{
  "num_hidden_layers": 22,
  "head_dim": 64,
  "warmup_steps": 566,
  "doc_mask": false
}
MLP neurons of a small language model. Each row is named by its layer, matrix (gate and up: input weights; down: output weights) and neuron, and shows model dimensions 112-207. Each number is 128 + 24 x the weight over its row's rms, rounded and kept within 0 to 255. Numbers have three digits each. A neuron's up and down rows have the sign that makes its largest values positive.
After each neuron's rows, "fires on" lists the tokens most often at its 100 highest values on Wikipedia text that the model never trained on.

L16.gate929:138134130140123102136144083172107142097106189103095124127153127105140133127114142127135159163156079108162122132130120141157105133115190138166129139087125155129156154117105109068130099133115110179118119093118120130099118103124152090108140125093129118119176141151142128142149156119122143114
L16.up929:098136145166114164134140115146112105131125105093098101128145149164124109135136093133140137141168088162121140120170108148142101146094122128140153080099129136171157165100152127148141158131153102113141087090172110156110158130156133105102144151118094118147144099143107102123116122144152126151
L16.down929:076138096181153111110137121168117105136135145144135144133152093147124168132121129119104149124105094138173159146148186149076122143137136125141118127110120154110111110085109146127150154123138148148102163139116094093125146108097101119112096144123154130139132093138145157082168100156115126110
fires on: " ", " |", "–", "19", "t"

L16.gate219:115129118168157122091147111159094115159143135120184110131115134125102152144154133114099102103165156124131111110160114083129106133127167151098134193143135140108134119109124106120107104130124155148110140173124057096109070136135109111140076145149114131097122159125147109150142106114067099088
L16.up219:140168164147131079099123158142127096143111110118111140136156160086131082144143104135120144099128139102137112128135112151118105148132146132157105099095120132145127112095155082133155102124157133105089130096155138098145116171125117116150108106141110124093086144175112145115135133101149132162
L16.down219:128155126155156085069149125117105126167148034148149143126138118115123092118161085155131098166099112110140128157106160126102148108116092138105170118164157093158131112096160113091137119103164118115141166147123115106123148115094152093141123154104127131098155125112137175119137145136164158119
fires on: ",", ").", " (", "19", " ", "."

L17.gate832:072125139150128144096144182143093156166162127157123160099100109136117106164142137141129090143110105096138113121198157086136123159132096150141126117106108150146126129136127112095114135115139095147114154142125106079152119146100107178159080128114168138126108063120145156102127109161112195113
L17.up832:103141131123102134099126081147123110103140110091144176081155120167127129117155085137105127126129141128127102143157163106143107132160117145123134127173163088132090130122110113125068156110122120103087192117156116115107116133126110094080121182146097092099142124138111116122154174124108148113
L17.down832:107099116189083183130111117152150171090142092114133143105127125125121128091133126148127086165143144112131111145139097157123189090104167126133096113143103144138144107122172132123106125069119111105127125144115131170096137163124117160165134120145103116126145156108106107163166127123128162148
fires on: ".", " |", " d"

L18.gate528:104141151119095102137111118127108130115122138105171126143123166156127142111115176143081120129131119124120138121157125129172150136139128136152159152092105148148162177103157137108136106089126112101114131144146107114162105122110123108091108160154091162125086107092139104111147127106100150147
L18.up528:124169126141105146113107102165120118110139149113106133112144074160101131158149142138122087127148095164163177131088108088151131154102086124146057128122096098140125095162188110134119126137102130103093117132114082163158117100155130135153096146114112134174118092096146072131124141147118191082
L18.down528:146081105200136098108151143128107127161135143142107103125142110123142147140087133137147122123112144146113110119111113175157133075107145150133135133163147130145133157163125096107123073104111138127097154173125175135093105139161093106162129135113115131123129113137122163103158111110145108147
fires on: " ", "–", " and", "19"

L8.gate841:130127074150100178089089104152084122106122141114142123081145167156112136145185149153118114138201162086130121132135134109115132172119151106124131140125112168118141151116102133106123118117153121152133118169139158114156128110163104144156127131133134098124091130123119131123166124108088126106
L8.up841:124153110114137135083131168144122113117152154082109149073085126135142144155113126117123090107123132105159123133138188115120118150114107114129109100162113150136149164130141139145116084133152114127150142109133086106134113073171135159107135129166151113126113105111072096123131140120083118141
L8.down841:131125116141120090125145146137159204132153177133162113146167125149177093124134117082121087133114090100148123133153128109120142136139167153120115150124094142141111132144121132169092107155135159126123128140189128129148109133148152127135147083148149138112137127083122121143109116103129151133
fires on: "es", "ed", "it", "ond", "et", "elt"

L7.gate171:139118112139150185118122135160120107130133111112113129149099100118132099127179098125132102190143109102106141126129146099161138103091133150149129128145119145074117135111131147140135105123098127107131152115169135123141142143096148124127107176144165093080099124083149138112156086130120149128
L7.up171:108117116150123130178130137109105123164150155113117108093123119106129157108093130094161084143100109141107104122123141120123130137142119128162121168123161127123081142120141113142113129116085131106126102123120146148091122169176101128122100182169137112145133069134111141131115119133109116139
L7.down171:137136149124131136081120132156105133157144168137126169113159061137124129151102105128127093153145114125116135133139155125123117142097132128107136116145147156178170139128086216121151084124119096143156143131099130141186145160128131149105135117098152096180160175178117121133118129073140173139
fires on: " that", "tt"

L7.gate117:112180126144140136119108137121116139091126162079139129093103179150149118139143151117131125132159143112162119146148135104128116114137129159138129120135085101121167135141092163128136121100120150138136114149106129129124154057143138138167143143104106129127086110132067133128137111111100138069
L7.up117:118141135119124119120145168170129119158088151133190138160140150152149118180154107107197094125118084096134090123161184150148130104132118105089127112158156118091136149147146109120176096121145128166105110175117105120161156140092164148123117075130141148121117102136124173125163130130159133120
L7.down117:122112124121129129173164121101101101156117136125125091107114127126103136166168138072104130098110071136150154135127101103128164146114152108132070108149130114161143159138117155166123157098131160116122128141120109105106104108157095158135144118135132125105101068126154120106164183125171111159
fires on: ":", " |", " as", " office", "o"

L7.gate233:138094089146116138087082153123134121133125143110139116120163111194131158144144154149091125146162125102112119148116152088100159114146117130143132106145142135133123174166105165080101135111155116123112115146128106110105111114115169123139119129146160126123078062108133163126129105116131120072
L7.up233:099131163113123093112120114145149094141133120087113104150115147136159149168146115126176147132100136086139127157163155090132115091136146104134145158111161147124148127117143109134146161117113153137104085086098121130089126134135158118113156126136114195109116171104166124126091152128161162151
L7.down233:115111130124139134135116124151141132175107111150091151113093152143107110150158115169078101130081139133104098115094080158119144131102114137190166134115114113161139166142151118159137101108195180118163124131115097125112142114131094158126128128134098144121114123143129127130157152137160173156
fires on: ",", " and", "–", "/", ".", " |"

L2.gate840:091136118163146159069121144171099168163131129143102132085129146107156121102122156149118104135137118076144074090112128103139096115133114160109116126143119128161124086097108147155143111129116165106136186153111119110150166148095107168118126092133142118127161092147132151117126135123121123103
L2.up840:106116165110141113141139114082136097122107169102106123152153154142111121128094061144101108098158126137074105119115104118117082144134078064111113125145138151123154164132150141106142152128124167118143138132111119152111180147123182149154083151122133132136095102116099149108136163109151128173
L2.down840:107112098145127145088090166154135155106149121097115178092133102105069120099143170168118166170137120145128106133154149126152142144096128158135130125141117105132101129131099114172104103116109128157119130139142126127133115164118087106125138178100095135148160169137121115139155135145115146130
fires on: "ad", ".", "el"

L2.gate597:153154115127114155110121106135118111154138102146169124131118150101092153146182122133130173101154166107145158128128130117126119134159136123091124162141109174138147138153133109126167124142123138102134118110131150095137124102092149140161102102153131161153083116159144140129132132128115173140
L2.up597:101112123140077129142123094141175142158154136136127139143111110126168148125140124152089149108089080152057123127115119163127162132166118101144088155130139094127129135154166138107138134125150072153096119143109120136101085107089173133116137157085135110132071131106142129161080182100144178101
L2.down597:143148170142113150134152127144171110123126122139077141130073134157123102103122131146148125136123153118115145162097142088141157135105145170138136153119140103114127145103121083185105151152090160133114168135073124122148132137126109125140152131140107097081135133171137107142137121113083102151
fires on: "."

L8.gate231:077077142142125182129115140139112112119145154144123127164124145109153174134163127119124060091122136154100136152110111115141128115153124127135133129129151128123139144115112125128150116115123160096109116137138101165133109123129127162131154118162128131103135115115106107161160120160143118146
L8.up231:118113096085085107113136114087140123140117097128116162125101122139101065122148166148121093097116112184105144150082065148104088101107080080137160108159149143150126171109137103099120187099131119130119123138172083139116089140136157146121144146129104126113161155101134076125134152090109116162
L8.down231:150153136133154112144111117131098168158125134134133137133109115118103164128153126115102095108135136100158154121151173128148154116142130159101130123142092089131109142209130138136114100140144112129133122129108150109126127130123122097134107181114110148108117157133140195131085148115118196123
fires on: " ", " over", " United", "ve"

L18.gate32:112127086175137173141154143149044123097090115118162105101144167105149132108100091107135075131122128135135133129146109151155129149097117152177124129162098118124102157120115129171144146131114143152120137097132061104118074132172143137147161126131134172125147156151127111147128135149130142161
L18.up32:131099123157145137126120132106114098112089136081105099126153138151133144091152147100137076153110139115106116145091101165062128121130115136078130131131168103094135132109134136127136112089107078146128130192104139140129105128118135111135128091158163116118163169165105105124118115148177139089
L18.down32:112138177132106076120143119152117130122148106152086143110095150141113124140143116116113108098115099137106172142127120148105134111151122115119139130085106099117108112111139156099097159134158147134089148142120170190140148169106113138161130114138114145059111154168079111162162143123170110134
fires on: " Sh", " th", " Th", "ime", "ah", " sh"

L9.gate346:132103107169145130128099145148075119159141127133130109151107125093125144131091151106122133135106109141157079134124165120144085119104112139095125132117108101137153137105131134103107107127127187117115146167141115147144154124116170079114108122153095153128113095157165147148106110132137108141
L9.up346:129115124163112138140092114116120137117156124132131115131163112149082125129116108178104071176141135120143107128130121174114087153176130172104145102093158104147114110109098115123105120115165108130133139130109111137103154157114129105138125125142170118135151149142166132119139123140145127148
L9.down346:136115144127121111139143147146126094133099134161160166155123107137172129130119137108163143102101095154119136117139122124151139119143138153134148124165151127170156152134108133144111132160075141115134122116165140146121109145105115110103107130154103099157164135160111103111115104099078147095
fires on: "ad", "ar", "u", "il", "er", "os"

L18.gate307:151077111151099126140117141147142098148134167133146129078129122074089127122115115108115138130139133131160109089113135147143121162137141143082113089155133127105170136104136119151116112143134139121128131104151139164144101122136140140170146157132139129131142175178152143154102123114154128170
L18.up307:114137114135098142135131202081096101127117165166071121144148152102136143103158115115118125138114177104134136133096100147135160150127111122126104147103114121120132097118133118116134137086113123114118130163135152136114121116073113125117153076129120133158161124183131074135134135133110152071
L18.down307:158135131179102154089135120142099137104125111134131088138100143116101104159143122085126138080121107134118114155107114145157138095149145126113121130140119140137124142147130121127126110128092099117145150138092142130127103138172149094128158137149167141142163142138125129104133124162093107135
fires on: " Sh", " th", " Is", " Th", " Ab"

L8.gate19:128114132152125146117113102156105076196134140134140107087123173071163139151142121150137114171172117116125153141153109134106117147126128150093106117119143154109125127141152106112163099150188090123190138122126098118167137151107151109148147109108147136143118115144128150124145121143115125165
L8.up19:149139158116138098149152136135086157141134129110104113138129127116151170165122110144122106076153163132066105123133104113126170113141140116130150131153095141105096138144167135132175123113114086142113122155109136123116149097139146143138100110133160082123106101154131094127167134143091131139
L8.down19:153135144155128073152147107095187165173106130130123141121154147177147123131153165165170075159155055139135110144139135106123134135135151156089101108144101122169134158099127099158121123094163139149146108129165158137127092126136102149131123114145118108080147112150138110119125126160126105143
fires on: "es", "ist", "eng", "z", "isc", " center"

L18.gate794:121093097165126191090070101178115147174165082131101089079163153105132140116110125129156125087095108100132110137150147110149123120135103091170118171120133138151141158146125149113134152117091112139115144142141151146130136136112085134159144127135136132094115090178150107111141123149153151147
L18.up794:152162159101140133134087150106137077136157153135114133157114108120129135172139130169122149136094147147147095140110133084125137124124079167151170133186149098161107164163116131124123126121121091125115116156157117095126137126093129131116121123144143121110150107122149152097131125129131143118
L18.down794:140139087144118155111104108114129119097062159160126157174146139132150165105150150129099113128143130134121134125136115090143134092173129127104112100131112142139122125122123129134172130077083104163147094178091102122126115141122136142159145118100118152194118149157119112104156093198128115113
fires on: ".", ",", "19", "-"

L2.gate508:161173112120123163076177115113148104150138127166164124123113105177143109125121170078108122162176066152139106141138112118104101168144129147117185147148143118084084110151170135120141138155119163155107118114108104147105132110117144123122106133111127096113133112139108104123136131118111104146
L2.up508:136165070105089147125119115149103096123123079135126118124132115148127139152181161131129139091155106139111152085180111153133150160131152095109133146122135186088106160147123128116146129173119125154119139117074146129105136160143114107163117099116142141146142131151127141147150117120138118126
L2.down508:115107149140177100147114100104131136142157184130096118131092145124097142147097117107130136126115163101148105154110127131162128069115102097130097120167105106105167116162136143108134104088166072124125102128136134128150119129125147125096147123112115121128152133132145130107150108164131101112
fires on: "'", " along", " and", "west", " blue", " Association"

L9.gate817:129129130130157181128140108111100077129123104084116072112156130161144151127159130154116142135156096145143107153153143130136104144147185143114090114126103156153119118136137091101210069159110115119145135168153128159125124111135134161150143132140160110188155107157113109110138116147102155090
L9.up817:134158134136157121070153156085106150127142156144121125135088128105155151137150143104163131109118111140110123113113129153164158113141100174136146161167153169105119137116120100097117117117091120094133157121158086176093121112116160113171112153156137148122126100120091105111105160123115122137
L9.down817:141101123085118104161128168123166104097119124139103157149146165110135079102130104130130093143119092120115128137143091161130158132144094139133136141104104094164132141102136141111090170145136132107122087115121172130131091105113107109141126157144141142111138146161150153166123093102113122149
fires on: "es", "th", "tt"

L17.gate572:121141156112124130115094145110125062159139141130072079147156136102128120119157082141122113112131126155129054116157103131127136095120121136125110132116132122160083139156113142117143098114102146127117086130108098119103153127151081113098140147132146159147139133150162136146141120155148149147
L17.up572:119091118098160139091114145160122182160131131133177125104096102129146149140100164106145146110139164122133144102134120130144116127133089145140113133143131160166088148127154122110105107145169147099147123110101117135149086101088054131092124131089074147125074119102085119109091132091138162148
L17.down572:159110083150140133130128176130135142130123134115157109114156111163122093162097125137087108112133097127076045118143142163139130143142127130112168152102169104139124090109128105099123176120093139154160124151151127120129124175124115121123125141120123116152115128099141111117121137130136170171
fires on: " I", "I", " (", " could", " can", " may"

L17.gate260:110104134123132159089129130091125099131168131180126150116144145126136080163162152098115099179156140132117166103136130148126157140144083108121150123144149136108135156135121115132112145117136157132131150138159121098139068113141090114127151144135130203150138141119116142148116140110090130123
L17.up260:147149098134073189179137127134112155129142168158140113080121082088116119159145118143164109103152123127171131138158138127125123084138115116122145146148117164140172142149115134128092117087175129108153130109108090131158131125105114138129164119111165146147157144116087125093116153140112104123
L17.down260:144152108101105119122094095096120135138134113141145114138149101096136096118148165121130114166123134143137094056161134146095151172149128168123115130140139126081095160152134139103067137101122097158098114159175141145109107104153112131105155162127130153121133120148095112114127115127116088156
fires on: " that", " to", " would", "I"

L9.gate331:121163153162155158079177136184087133102122153144169117124131107124117166138102118151148153146144103163149072113131096149176133158080185136143145179110146120104153104075090092094124080132174138142147151113111141131163142124127119130119129146130179096142109095134173143112114152126129135143
L9.up331:103085142129145126078166114139126138130186143110135120131103137139130145145142121121122117097162101129196166137103114096150131102101078127123102096139102124115120126163146093146155107134123115147105076078099151115128095111123134158155113114113106159124115050130116117181158149106123126077
L9.down331:119100150131125127110124110152121104133146138154151107152101093116092140099188158121103108178130149121113157142135099103142100127129137137133122176119169156127093127121151122157120160124112109108111150137143102134174162067154073105130154100122131104162166141135136152122152107125115132149
fires on: "t", "18", "17", "–", "19"

L17.gate817:093129132134119131093142134141115142161101161108137128146156149098134122143123134121087155083125110121110117156145116112110164115110082145111147146159134147130147162102098137125131105131116127102143156152130130129112126135140083123142129131126131137139113149161111130117087098133152130176
L17.up817:097080143125109150107183155128110160132138114156121133156110123108142115141136124098166147105117125133132129100145108158099129137137147148126108118129126118133104079118139175082101115104122148110122134163121083100180129116134084093131151132102090128115114138118143122140112177126130133148
L17.down817:111122135157137143145138125111056128125162136120126157107117130172135104116148142142148103127080126131124144131093123131129110101135108111145109113152118116156116136135111141130114159121156119148126117149152161134114095134125098097114138145099100160156098095119084125100113095132120128147
fires on: "I", " I", "'t", " U", " at"

L13.gate205:091118167141129123135150121134120110150135098119140118096132140091144121133163154159136152121164135113115132135099126114082097135118137117118110149152087187131117171138059130116153157140063094150144115084129111132153121136122145151142131169118122132140094144123100140110105144130089129104
L13.up205:112122082119139129140116100122116102129106146106132108120105133107142143096136058129124120151151124124108135135130134129085190105156141109102144123167148127123125124127151125114145109147112108125071126112103104174087134093139148117131146107081127091134133137129171168143131109141121124152
L13.down205:148128139117139104140112130120109157131104140116110140101108133133122155154177152136131153126176133149119128181114116136120097095121140152111132100092119173143101225132096144138155122130100115143159129104117118151124141118131124176153110112147135126099108102131113132153119138107151113086
fires on: " No", " served", " no", " |"

L17.gate990:124133125153103154106078138107088108105114118107117112129127140132137084145093118152132122159136129110141126128108087119125102149121151152117132162105110121196168125131099136103124072121116150126117090089111127127107127121150170101139109108095130155116138182126108128137120127149115089112
L17.up990:125077106131114133117120194135146142140138112101170087069071135086120109173139083188085134131125126118099136123148115108141143100135142110130118141097117118125121114117167093091144109097122119106119146095116146123152128103127135097158161145121158132127102123150164142146124176125114137109
L17.down990:149104088115150136138127159079138107115110110093098069143122152116128129137113143139137170137077123116108135122114137105154152155088137134119120119150132098103128114165119143123128113145078102121148148124109134154100143159144154159160090133130118129113128086128098101103165117100123124092
fires on: " of", " /", " N", "'t", "=="

L7.gate342:115138093137184182124137152119103096112137173183170110102102103139156145143112100128169109170138125146165123131148150108162134107166120151103157130147080129137134108147105147123117121066134119104102169134069127138138090115116122122120149146119154150109109091134099121160118121111137122102
L7.up342:147126118132129132107144136083123105151142154091143124142132131161121162087126125095121145088137111143125106130120132120143078091132108110078141110125108139108143126128123125135082092131158149129150117143102103128163150127073187169120135154127131114083112121159099146103161173149135118129
L7.down342:099093168099151183189122108088155131142119121167132111094126145140124112173111124143105115136159122124086130131153165072134131162151134103107157169104115111103102152141087152138117139105111104129153120145175140098084112129129122127153110178131124162143083131127128118143092087163133115079
fires on: ".", "or", ":", "34", " as", "18"

L7.gate212:113131130120156164099120149111109120122106139108138150143162140121161111149133126154104106152118087160111087188133134138126161096101094170125145107146134100160101167129118132119111125142144103128106143127125111147134113145129093141124138130151158055115110082091159127145153059106122126130
L7.up212:111129104112122138141107154131147144161159120063105118146126116119144135115116137119136069116112117142120160164132120120117127088127112061151124136106153157112154113088133117130085176120146120082112159118105133175096171108146139080158134139140077146114106152117147068126124119139131113143
L7.down212:120116170089105173147095142113091113143126127129151153095091104135115133134101091122097127115113081104109102124096095095130141131131153151116098163104095164115147176115114135116160110114139160120145165098125119168153181153114080100174150125139140110139149116117172101107155128137131143138
fires on: " for", " have", " as", " that", " to", " in"

L2.gate47:123109149119126159092101134104133101135179095106151096099076155112072136129152162129146090088132112140169151107096103126154121113113200121104142110138131132131160077165154120140149130130120131116135145137120064080154134132110136089105120128131136101120117177153146121111141158125142139146
L2.up47:128125147111178122149102156177139089112145141144101142156138130089094130144146110170128140120095098105102121118129095140124143138158136132128114106120133139121127114139083170154146107141109072141110100120092091144129155101113175105111152141166173168137103083119171155123123143092101149101
L2.down47:132142123090099125117120122132138124127123145104111129133103134134102102102128154107134157123165140145115157126142145106140136133129137153124102145117113153105137105093112120112144127168131115084118142121129161095121148166156139153114121070121057113105139128125103121101096125131120134131
fires on: "ing", ".", "i", "ar", "y", "ile"

L16.gate67:099165111104132113117148067112091198122123120138186110126133165159094141153129110156137155105133151097134127151133134141164103100099108128159094123147167149127097150098150139089149150125133144117094184124115117090132111114138140126104150121120154139111154122142116159135142099110107111092
L16.up67:134132090092159131085125146158108156148137110127121142143143093133131146130152124117127165138142104120117156119136123158104137108137096163130148137087160169148122128124143150065143107130127159129131133115121181128099159107132121113138086112172129123141116151101110092110124172127106138118
L16.down67:134131107123061120106073143133142083117117104151137131123155140134137103123136126180139142088109119126119126127115145148113123136110170125174167109161081119112123104105158162142112149116118132172115124177151106132121160178119146093152125131164111105162141141159131099091110128144110113135
fires on: " and", "and", " along"

L9.gate264:120153170162135137109144116186127154156138145105153134099142133133123134155124141110172098176126083131097121136101073152130118144088134118150149157155107085131138120081107132125159124138117124133176087123114117111165138127109164142136119145126138132173111170118104113135114085145072120125
L9.up264:131097139120148130147119144152101156171146101148117113130142120144116149106107129103135080165103159136114134089150147115151136128149124115102158104133112174113192123157113144166131162112122128115093128117093108146086139146137117113129147116132104125139148169131117158165116111137118118087
L9.down264:085146143099104133146119111119155130107182164125135111114139120124118133132152118141176121132152115155104150131104101141108108133125130175119099134163107131158117163088157134114157125098119110150170140127121141150109120108101181131172130104125143125131148153126125105170130147146116185113
fires on: " No", " Party", "*", " no"

L16.gate773:134110121127114154127171113138088166128137096130115131112113169126139148107133114138167139129104163110146146138102087120145114100087175158088149172127125120124139175140077113119139132131108190149137112141147128123176137111136112127071109101101141155113125131104096142143096087111153104101
L16.up773:117104112112118111135129148131128115141111120135167169120109098125111095196127162114117138107107102167135135144099112137169066161104164050107124127102136140137114117146137138164104106104155131114141100162141106103168145130106127106088153111087127127130143087151094096152134122064146117134
L16.down773:117147157125145117106141114110151124131125168102134144081106130138103103124124117165132073132112086173129159113127153085106155115150151140121123135121121103101118146139108130139112175141127095127138133126133130146088131101172098134165116127137121124096165172067147136108108149100140133084
fires on: " ", " @"

L8.gate169:141183098127172137128125143138098113143117076097115134062132168128108134144107144143093105160146135100159088125171165127134114113111174136128153110122110135096138122172140081125166110120121149110137125169122141128136103139166141143159137114141160142126112140113161128110104059121134121135
L8.up169:168123154107057114098106164128109076143147142126060143110160119085136146135126107128115135140131131103104132116128124138126113168165135126142100162136150126107116172124149160088185129111147151166166134169092137123154120148174108155110094137116167132139132126107144107140107111140122148145
L8.down169:143130140138161168118089134137146175125173117133161112108114158086081139176071107120097122124121143093126112101154118148131148144090101098125152113144157133084108146114108062187090145178113113126105108126138135116154152146136107103119163150119174164109134115156133115143110149172126158118
fires on: "ad", " post", " Post", " Mad", "od"

L18.gate575:125166094154135145131133106122112126110130081121141152098150124136137105090131130149115141145097123109134128173128148123132092108121107120132105145100150129110100162170160135097135093165059157140097153127200176118106130147130112084135164122091138158175101146157116134136136123150122124126
L18.up575:142106147098077121098107134127129095180104100126129164152104115138120151157134113148131100139094109105149156119126160156142101138179126096120187139160120129182085119155119146091119153139115120116102128107149171079077158142063182112177093110143128115133146098157095138116085182140165116128
L18.down575:133124085098118144126097110146084133096118127138149107154122128122080156089095098116097144136119138112127085106119123140099087122120180151139127138107136132162141105109108111148107135111136142137124138125141123141147088139163109134112155121130168116144128135128159093171150109145166137186
fires on: ",", " a", " and", ".", " long", " "

L16.gate713:117128154172143129128127135154102076127121122117113127110128192144141144130139091122116120145134130108140107124100170146112114175143121143122121138121159099134180135098124133085148115161101149100128104135098173163136113150169101131144146087130122127138125140124107141141133084089143131104
L16.up713:108159143153114164117118117134122158149125108097129145140129148104101152066144139120153096105131110095091139099134134148099144155123098135122103145126128108144143141113136122097129122099095121124171115153057115151141105170100094155131100145139160149133107165163085119108142132117108121108
L16.down713:113174145138171120132093105111135124174105118125132119112169128087132096165141096134107152108138125140079119113119167131113125134118171137182147113113128103137139146152104097110125130127129093117122094093120124126154102152133142119125141151112158132178085152125134113156160110126124125134
fires on: " |", ":", " at", "00"

L8.gate716:137111131134104168139147152124138116137117112125165100122072090116143125083124132145124149158073073129112090146108142127143136111125121146120123163174137150122145173104168147128136081120134129102137149148173116182143136099100116120129138145161152061146111112142139133127164122113129143139
L8.up716:102147119145154106135160160089110162174092080090073129119141144145177148110131139139151085193153127105154148095112102122151111110154102104143141106105140116149135136152122145122142107161095105135117128131128140161125175131117136146134097107144135146088097108137125117131113118127164119106
L8.down716:125142093110132141069081133113117119101112111151094122129129107126072133152115126126119135135160161098102134138140134092160126114115146132091108133122135121122090144111130130139148174136115124157111096140116133135168097128111211158147124096161149138090158140120154137123136149107105090135
fires on: " in", " that", " at", " on", " after", ","

L16.gate390:104112076171131128099122121108115127150104129122120074122098150097152165119192141134094149155116113104167120135146128140105118104119124138134117104121143142131119101174147135096136147128156068141101159155127135120118104084152116121174123103117100161116109133141171133135096104110121156095
L16.up390:137143146122120117048164144135115126132079130125118134117114124121106108151090151155112104158112136147129119116146129128129115152166141161127172152121121143096099129134121124128113107127139140139130130151091098126158192146095100160155132124112121108129106134115130106156123095176083143177
L16.down390:145167145150127069131125131150167102139131143140122104119161125132105126140137103126123156146079141122131164089090087130138149127140158098095142123127152143127147137151152131125157133099141114151115118086115091140078115131111126154155126129173139159118105106129121132109155130103143127116
fires on: ".", ",", " on", " de", ".,", "ä"

L17.gate927:126099131181150127099158161154090090116108162121143119169105125101170158118136131128140104142126157132168105147156126116091111107106137139120158130131152105096124143090090119107123108138076140139145177148145100121125100143139093134142106119166111122094119079123125153135127130106148078078
L17.up927:134155155131162158065144097166115097128124148138103165146093119108099107167120135123101099119125140140118138116130097158117094133158143115126123136121142133139090084125135115146157155119145180152166107155141112105111139108088127066133129095094108137136133174116124117111143110134121145152
L17.down927:120132153123151139162119119140107113141115135115109175119107089105158142138110119093122127140110115129151103116098145126106147118116118179154119153144133169126088157152144116128101109096105086143131135134162081074119131123124141166159099092135119120100075079105120116098142161127119148106
fires on: ",", " (", "19", " ", "."

L7.gate276:118147095112112175138133173147117098100125126116122138156147125177151131147099117139121146132125124120070077123124136116120154111098115162145136127124130150133131140146108158123153116138075115136166153119162118139090125136116154113142168126149149113122123112109146129105118102144122147105
L7.up276:108129138140091123128165123113116126153111162105117146121114133153114122161120132109098098112127109060150167140149155126130123130145124090163129104132172130123113097103129111146101148136147108111128082133098170154153109166182136134135120121095116104105093131184134149108159159114078085147
L7.down276:135134115116145179133119097149218103098122155125141147181144115150123151118119141111128121134143102147072107171132104127143134118119101119053167151175120109129131132124123129126156134131113128142116139141116112101104131157111133100114115139149109135156133097115162129128116124112134132135
fires on: " that", " all", " of", " which", "t", " other"

L17.gate858:139116115170113131135117158138077153103115124127150101106136133174149193179167126184079132148127124098156145145125134165137096118107130126135118136176143128094156149143137159111136120108138114102095151051084104123146105148134090153103118100117166099133144108106126155148115102099110071084
L17.up858:157157149156110127134151173147102122090106118131076112165133132132117171134139118122127111158114128132140117125150130129110145104103120132159143141126133132116147111109126149098145148136081107187129103093143075095086154128137129174113101124133128155103158135126141076148106121158098124127
L17.down858:144145094088155107128124109113153153179104112114103114123151149105112118144152110121104143131165133145126152123137111116184127129148130118167113121162086127109150125118164105142124143087137141094106096151098180143152106111133131136139116161187141145184128133146142127142098079082136111165
fires on: " |", " and"

L8.gate412:125114101173134142094089154084111078137170088128146119119133090139183128133167152170120156106150094122151136123120146144154127116099110147111151111131087165120131172153148133133144129139106133082135117137109124101106100159094187079171085153137135143103122111102154131156127111151147113119
L8.up412:140136115111110117154090128156124112152117122099133183109140142161064115098122121133142145158148130113136131125156152134117112114094102104112125110112140098132156175137104155114129151159147078170136124120114124061122177150145135156163080124144138159097127115141192164086164166116130125150
L8.down412:146130133150125144092124096209189118142150125139139134152140121110142118101165155094097142138117134138095129131136182113129078136138161165112119120134174128137102100150124181149154161151117125100130060121127072208121140111088122116108122129143151111111136131127122106162123060156107101108
fires on: "er", " two", "ir", "r", "u", "ings"

L16.gate572:095152116112124159114122125151065185139163108139183151141114127129084181113130127121119122123135141119119154145105079167142098128095126100123166131096154120101128115137084137111118151113108178142074154143135139142164150114111146135136199174137137150113116171140163155124131105142165173116
L16.up572:127146088111110149114139119122122152116142106162153154128128150095138094156157148156138127169096123128168148111096108089121114118135111096138139128103122128071133097136138169115106075125169135117143100119088133093167167165110191111108138087076122130132091137148101124124134116085190111152
L16.down572:125155131109094107148129132119064081158136142127106112144138135123116154114125107140136150086195114165093127134145145118118078100163131114072125119091150138118150147101127125122186161173100105144158154121156125167152120188169127161160128117162121111127120131150128141092145148140120148115
fires on: " as", " ", " mm", "ov", " conn"